{
  "head_dim": 64,
  "vocab_size": 8192,
  "norm": "layernorm",
  "parallel_block": false,
  "init_std_up": 0.0272,
  "optimizer": "adamw",
  "lr_head": 0.00712,
  "warmup_steps": 235,
  "final_lr_fraction": 0.0,
  "batch_tokens": 32768,
  "seq_len": 512,
  "doc_mask": true
}
MLP neurons of a small language model. Each row is named by its layer, matrix (up: input weights) and neuron, and shows model dimensions 16-143. Each number is 128 + 32 x the weight over its row's rms, rounded and kept within 0 to 255.
A block is one neuron, or neurons of one layer that tend to fire together. Before each block is what it responds to, as a language model described it from the Wikipedia text at the highest values.

Responds to: The preposition by after a passive participle, introducing the agent, as in described by, composed by, endorsed by; also line-initial list dashes and some other prepositions.
L6.up128 [ 88 201 116 102 106 127 157 126 163 130  96  85 133  71 141 118 121 132 160 147 111 117 164 120 190 164 144 182 137 124 107 166 138 157 105 162 137  84 136 169 148 173 198  61 128 140 106 107 128 125  30 128 137 140 165 144 137 114 139 165 137 138 122 120 176 129  79 100 104 115 158 168  88 130 154 152 104 101 164  70 196  85  75 129 177 141 143 140 134  67  94 152  98 138 138 152 115 161 174 118 112 173 104 157 121 162 176 175 196 167  77 154 135 157 126 110 107 160 135 154 119 133  91 167 121 154  97 175]
L6.up253 [136 119  84 160 163  99 168 224 154 141  74 171 153 107 140 161 134 159 121 155 139 146 101  96 125 133 110 129 129 144  77 135 129 146 105  85 122 141  74 185 183 167 115  48  71 124 115 122 142  95  90 140 145 182 150 147 148 109 142 146 127 133  86 178 133 120 123 126 130 138  85  96 114  78 101 128 153 126 187 105 130 113  73 131  83  76 159 152 157 170 144 111 123 127 166 105  96 146 135  95 139 130 130 159 119 131 187 160 130 179 121 161 126 142 126 101 106 174 181 131 178 106  94 132 188 139  98 101]
L6.up489 [118 142 105 103  93 130 177 199 166 168 127 163 140 157 106  28 113 123 130 164 143 127 144 168 139 136 158 160 157 192 154 110 151  85  88 101 133  58 158 119 136 124  95  94 170 115 104 106 144 144 116 126 133 187 158 121 158 189 116  82 118 110 143 146  94 183  94  72 132 150 145 146  91  89  39 162 150 140 164  78 101 179 156 154 181 114 112 116 108 130  91 110 148  89 162  84 135 151 114 170 199 139 130 158 149 159 116  76 142 147  10 104 197  96 176 190  95 124  88 142 140 179 132 114  96 146 118 100]
L6.up1203 [118 130  68 120  82 145 105 143  90 118  90 156 137 133 132 172 112 209  92 133 143 103 163  96  75 107  87 186 130  60 109 120 143 135 121 119  89 131 119 135 114 128 146 106  73 139  73 131 154 149 100 130 175 142 167 111 154 182  77  74 109 173 107 133 137 117  91 162 107 119  82 106 144 100 131 101 151 177 158 120 178 138 120 153 185 126 156 147 189 126  54 144 160  92 135  98 177 125 123 141 102 216 111 151 173  86 117 131 123 159 152 129 184  97  95 149  87 119 138 123  50 139 112 139 153 113 146 140]

Responds to: The article "a" in running prose, mostly after verbs or prepositions like wrote, had, as, was, e.g. "wrote a book", "had a population".
L6.up121 [112  99 104  69 180 146 187 108 132 181  90 196 106 148  96 146 139 141 195 142 129 102  97 111 144  96 123 164 122 153  87 126 132 129  46  85 119 125 126 100 110 172  98 131 160 126  78 139 111 177  96 108 143 154 173 129 121 127 158 161 101 143  97 152 113 145 136 133 143 146 192 176 114  96 101 161  71 139 152  67 104  87 174  85 127 132 152 170 142 114 109 169 162  82 155 117 146  99 134 136 168 129 127 127 119 118  84 134 197 135 124 122 126 137  36 152 164 145 129 113 163 151  61 101  96 112 159 115]
L6.up341 [127 192  59  84 121 109 193 204 182 105 103 116  81 152 160 153 142 130 151 158  92 103 132 113 141  87  75 163 123 107  91  89 114 145 141  89 135 134  96 126 144 104 112 154 123 120 105 106 133 132 108 124 144 132 153 124 161 144 123 134 128 113 121 171 125 139 163 128 195 135 117  58 147  85 146 123 161  98 178 118 137 136 115 155 126 129 189 102 148 140  98 151 102  80  96  90 138  81 255 119 138 131 110 145 159  44 120 167 163 221  94  93 104  96 116 126 205 112 152 145 160 110 156  92 109 114 101 109]
L6.up342 [156 130 163 128 116 118 150 144 136  86  98  84 201 138 149 129 100 140 151 181 142 128 146  93 101 151 170 141 134  47 120 127 159 175 102  58  88  91  63 150 153 184 120  21  97 118  73 148 156 100 124 155 138 143 134 119 134 144  94 179  93 124 120 119 180 161 145  46 182 123 120 114  87  84 154 143  97 126 138  64 149 107 105 107 123  89 113 117 233  94 133 128 115  94 110 125 138  98 171  79 152 124 105 139 118 125 114 182 128 138 134  86 163 128 139 133 153 147 153 145  95 101  85 129 159 121 121 161]
L6.up1070 [146 137 154  98 120 112 107 119 120 105 105 168  96 107 120 111 172 146 147 172 187 176 120 176 130  99  98 161 129 113 146 118 128 201 124 112  86 116  80 125 102 120  98 146  78  83 112 153 167 138  89 121 169 139 150  90  45 138 169 137  94 144 102 135 158 153 125 110 134 129 156 148 124  98 139 127  76 139 160  92 164 142 104  70 136 212 115 140 151 116  89 156 139 139  98 164 169 112 186  88 140 189 111 145  80 100  94 146  74 211 121  71 103  71  86 205 162 126  69 118 132 170 113 121 117 105 160 126]

Responds to: Decimal points and thousands commas inside numbers, especially in parenthetical unit conversions in infobox and statistics text, e.g. (6.3 sq mi), (2,110 km²), 4.3; weaker on stat-phrase words like aged, of, years.
L5.up647 [156 124 122 102  97  90 209 180 128  96 144 149 144  77 149 194 160  88 136 142 159 104 138  99 116 102 139 119 106 115  78 115 131 138 142 125  94  85 111 112 118 143 131  85 104 188 158 139 141 164 105 181 138 151 139 103 147 142 141 115 128 114 129 107 119  95 125 157 152  94 154  53 116 173 165 144  46 110 169 153 169 143  95 172 158  98 108 143 132 124  98 150  99 140  94 106 164 115 107 120 119 127 164 109 162 111 121 196 185 199  96 157 129 111 111 135 166  76 188 149 110  75 113  81 166 225 114 135]

Responds to: Mainly "as" in "such as" (also "like", "include") before listed examples; more weakly, clause-opening prepositions or conjunctions such as after, when, with, near.
L8.up499 [140 165 100 152 185 144 103 141 121 135 142 112 164  96  88 125 123 153 162 132 122 107 134 116  95 151 139  89 113 144  65 141 111 137 123  94 174 143 147 112 151 184 102 101  99 111 110  68 138 125 157  89 130 125 156 175 118 155 147 149 180 195 142 127 169 152  93 125  96 116 100 113 113  59 149 139  82 166 157 131 130  90 132 135 171  77 155  52 140 171 134 104  96  47 159 120 151 159 126  79 135 134 155 120 134 109 125 182 154 166 125 148 160  79 159 174 150 115 113 124 202 134 122 110 120 106 128 125]
L8.up1010 [ 94 176 141  98 107 112  69 136  61 165 120  84 134 141 176 194 161 109 110 176 182 140 133 101  95 114 130 118 116 149 117 135 167 187 102 134 127 135  55  84 141 161 110 119 150 117 120 107 140  98 115 179 151 164 172 152 142  52  90 137  83 177  99 182 121 177 152  46 147 127 190  82 128 110 133 168  57 161 195 123 146  65 121 172 163 126 164 142 169 126 162 185  84 117  96 115 171 111 111 153  78 192 131 179 106 138 201 143 115 159 117 126 127  99 109 186 106 125 180 127 170  94 122 135 130 133 111 140]
L8.up1084 [128 170 132 181 175 159 106 151  88 126 119 116 112 108 124  90 153 160 102 211 177 139 115  97 119  66  81 126 124 128 145 158 137 114 144 122 168 199 104  94 114 132 128 147 106 108 123  33 157  52 147 101 159  95 193 199 165 157  95 120 100 195 142 216 155 154 102 118 116  92 133  79 112  72  71 154  82 125 146 118 129 120 139 140 176  98 137 116 143 151 125 147 114  86 109 107 172 160 172 145 112 203 129 218 146  91 150 150  95 201 103 124 112  72 132 127 148 134  87 110 154 149 123 136 130 126 133 123]
L8.up1168 [121 117 154 112 116 125  68 143 137 119  95 140 169 142 133 159 115 164 130 143 146 122 124  89 160 149  99  77  90 186 123 113 173 202  95 134 125  71 120 189 173  88 138 108 167  86 117 141  96  48 122 147 113 111 147 132 153  92 145 120 128 134 110 136 103 192 111  60 149  86 131  69 111 125  92 152 116 141 162 123 146 160 142 181 144  92 213 107 157  90  94 139  88 114  67 148 177 173 144 111  73 121 153 156 130  65 130 149 110 128 109 100 163 126  88 152 186 107 138  98 198 122 133 163 181 104 125 173]

Responds to: Indefinite article "a" or "A" opening a noun phrase, often an appositive after a comma or a complement after is/as, e.g. "HMS Calypso, a small cruiser"; occasionally "his", "another", or year digits.
L8.up201 [128  98 137 138 150 109 129 114 141 150 105 164 131 114 147 121 158 121 138 174 130 169 126 122 108 152  90 112 109 107  99 119  94 139 105 132 109 146 160 119 107  93 110 105  99 134 145  96 169 104  76 169 166 162 131 157 148 139 124 136 121 100 160 138 132 144 141 149 169 162 135 171 102 138 183 177  75 123 122 129 108 146  86  72 164 199 131 124 175 116  73 154  82  59 147 123 171 135 195 153 173 155  97 125 216  99 130 157 155 188 107 111 110 115 142 151 154 121 118 144 140 116 106 134 156 130 145 117]
L8.up353 [143 107 105 164 104 131 100 160 116 172 131 152 161  83  97 131 130 113 171  81 172 108 128 126 141 183  84 159  51  74 130 137 143 176  89 143 138 194 133 202 131 143  92 129 116 116 109 183 131 128  91 136 163 137 187  86  83 110  79 153 109  95 120 114 182 153 126  58 100 157 115 148  43 108 126 156  95 148 151 110  85 131 122  81 196 151 140 127 188  78 117 118 132 129 168 112 133  91 173  98  79 130 135 176 130 186 125 171 175 108 113 111 110 152 117 109 153 109 182 145 120 104 118 105 124 176 137 132]
L8.up1029 [106 136 115  90 143  59 175 124 161 125  98 180 109  69 177  73 163 130 112 179 173 137  69 125 157  72 115 113  84 104  98 146 116 138 100 125 136 114 125 130 105 139 130  90  89  93 115 119 165 134  83 156 151 148 113 170  89 127 148 184 161 106 123 148 187 113 127  16 154 124 159  93 176  83 133 154 118 120 133 144 120 120 159 133 131 164 146 102 148 132  25 152 100 107 201 114 172 126 136 159 127 188 121 105 159 137 141  95  94 200 121 100  71 167 151 144 143 133  99 173 145 141 112 139 132 162 137 158]
L8.up1053 [ 85 105  63  94 135 137 150 139 141 192 138 162 139  86 125 132  54 171 175 105 157 165 141 109 102 151 114 123 167 182 103  82 103 182  91 155 139 100 107 130 133 169 103 133  90 149 123 147 181 187  77  85 178 142 106  88 166 193 146 154 140 121 118 195 165 182 135  83 232  61 192 145  82 122 141 108 157 140 130 127  96 114  51  49 159 159 136 153 160 163  55 147  93 158 126 125 109 101 179 164 123 169 144 136 133 136 117 197 135 139 142 146  82  68  73 154 118 131 133 186 105 117 126 168 183 108 162 140]

Responds to: The indefinite article a or A, often capitalized at a paragraph or sentence start, plus a or A letter pieces inside acronyms such as MIA and MIASA.
L5.up614 [149 122 161 104 163  88 128 133 174 147  91 102 178 171 173 136  94 129 185 202 131 172 169  78 130 166 111 125 116 103 154 144 127 139 156 119 163 160 100 109 157 199  85  85  99 110 100 145 179  66  78 191  87 145 146  97  92  67 140 180 156 128 107 108 133 182 146 118  97 138 106 149 124 141 147  97 116 133 178 115 108  78 113  78 149 146  74 151 136  50 100  97 107 142 133 121 181 111 120  47  91 137  85 125 148 114  85  87 153 125  70 139 117 123 115 134 161  87  99 153 138 143  81 160 171 100 125 148]

Responds to: Conjunctions and prepositions opening a time clause after a comma or sentence start in narrative history, such as after, before, until, while, at.
L5.up221 [138 129  72 123 137 148 134 120  67 117  82 159 158 127 128  74 147 156 126  73 159 156 158 130 123 181 191 128  87 148 148 161 158 102 128 149 150 133  90 129 150 180 116  79 115 111  94  65 104 124  93  97 150  81 139 105 165 173 199 173 140 146 140 116 135 112 125 184 147 131 118  36  97 129 143 117 116 137 161 189 106 127 166 218  90  80 138 112 119 201 114  90 173 144 119  69 170 109 119  91  69 151 161 115 112 167 169 110 135 167 158 144 171  97 156 180 138 117 113 133 143 141  52 117 143  83 148 155]

Responds to: Decimal points inside numbers in election and sports statistics tables, such as 46.4 and −4.0, plus line breaks before stats tables.
L8.up175 [143 168 129 113  84  64 142 125 124 136 110 113 137 127 108 125  98 161 193  93 146 123 134 110 126 148 143  87 101 108  95 138 150 150 119 108 132 105 106  99 106  95 123 137 150 178 160  84 105 167 152 132 179 135 122  93 198 167 121 155  90 147 155  98 141 179 106 100  74 101 151 166 118 150 169 145 116 165 141 103 174 120 108 142 164 142 105 161 143 118 120 127 102 109 100 163 167 120 159  98 125 142  55 174 175  99 131 113 151 157 148 164 110 148 126 155 194  85 179 206 102 130  98 109  85 129 221 106]
L8.up312 [131 142 137 121 114 123 113 186 137 121  76  95 172 121 134 118 150 158 124 145 167 108 152 112 131  92  92  81  74 126 111  82 158 115 169 117 145 117 119  59 120 139 135 143  85 125 152  82 221 105 104 126 201 124 154 152 160 140 129 111 142 188 187 101  95 111 120 130 112 113 163  67 160 142 112 122  62 153 143 122 102 106  77 144 135 129 139 155 188 116  58  88  72 141 156 158 166 161 108  74 161 194 122 159 186  52 167 123 143 111  65 134 162 176 154 146 148  41 141 163 119  72 154 106 179 115 113 116]
L8.up1011 [165 169 124 125 156  79  55 136 100 213 135 134 162 128 120 152 162 141 155 167 127 145 110 135  79 101 180 108  59 147 145 130 126 146 122 113 150  55 173 107 135 117 112 128 138  82 140  82  68 129 132 192 106 177 128 101 118 104  70  72  73  98  96 131 117 146 103  91 148 149  95 106 152 122 134 181 165 219 174 162 123  83 153 139  97 151 127 127 111 132 105 126  96 148 127 110 119 132 116 149  83 168  97 119 151 157 164 106 129 132 104 123 155 116 116 146 144  98 142 136 174 100 114 111 102 156 152 134]
L8.up1117 [136 149 152 157 126 131  91 160 112 118 104 154 102 108 116  55 156 137 165 131 155 128 186 149 100 146 150 133  91 171 118 186 170 108 149  97 122 142 138  90 138  67 175 182 142 122 182 122 166 179 121 219 153 121  91 125  91 164 156  81  75 139 109 149 159 185 132 144 158 162  77 111  76 181 106 141 134 147 163 136 160 149 149 112 147 191 166  83 113 180 183 106 102 137 120 193 111 164 122 108 127 106  87 116  76 145 136 150 114 103 151 163 173 134 128 153 177 126 183 130 154 102 121 103 111 115 105 136]

Responds to: Periods ending a complete declarative sentence in encyclopedic prose, often before a paragraph break or a new sentence (The, He); sometimes closing quotes.
L6.up415 [128 156 136 137  96  57  90 106 141 139 119  44 162  76 184 125 172 107 158 117 162 150 147 139 150 127  94 137 103 116 133 100 119 115  88 168 167 108  93 134 134 106 128 159 163  84 193 107 138  81  85 182  99 125 160  97 104  91 121 111 144 121 148 148 122 157 142 100 125 119 164 108 120 125 133 164 117 153  85 194 184 119 113 124 142 130 130  70 164 127  88 107 119 167 144 124  95 114 141 115  89 172 101 123 197 135 126 135 119 123 139 203 145  99  82 165 136 102 155 160 126 132 121 127 159  98 141 149]
L6.up585 [144 216 134 188 159 152 157  91  71 203 146 114 165 152 110  41 153 162 115 123 177 102 138 143 131 146 209  73 141 117 161 142 142  96  95 126 158  84  71 111 133 157 107 122 120 106 163 133  62 120 132 183 135  74  92 125 105 108 160 176 102 150 128  52 118  62 109 107 142 107 168 129 110 147 122 194 150 134  88 148 169 103 158 130  98 146 106 104 139 133  45 143 122 109  95 119 146 124 131 136 136 140 108 134 157 113  77 111  80 169 151  95 155 159 103 212 151  95 141 172  94  96 133 146 125 120 188 144]
L6.up650 [140 172 106 129 166 109  91 137 125 187  71   7 150  90 164 133 175 110 135 144 128 160 164 108 193 131 120 157  81 110 120 107 144 169 120  89 173 101  90 145 109 107  61 167 147 108 114 131  99 128  81 166  89 157 116  90  95 122 157 129  92 154 174 112 102 115 104  57 117  88 151  88  99 128 180 106 137 129  91 152 181 130 140 131 104 127 107 123 180 164 116 108 144 136 119 154  95 117  70 105  79 167  92 139 115 130 145 150 132  78 171 181 143 123  99 161 150 125 107 158 152 104 130  95 154 103 119 184]
L6.up1017 [133 117  79 163  94 126 130 153 104 157  39  33  92 130 175 164 153 134 121 126 181 102 104 139 173 139 105 136  64  79 126 158 174 162  94  74 121 116 108 178 127 106  90 136 108 126 121 129  96 159 134 164  88  92 101 126 113 102 150 142 155 166 117 130 160 136 103  61 115  93 164 113 120 101 150 165 108 158 141 159 167  93 136 144  96 177  86 112 143 149  27  79 120 101 132 130 110 115 119 111  94 203  44 101 137 153 165 109 108  99 155 160 129 132  94 220 165 102 159 157 117 114 123 133 127  84 120 189]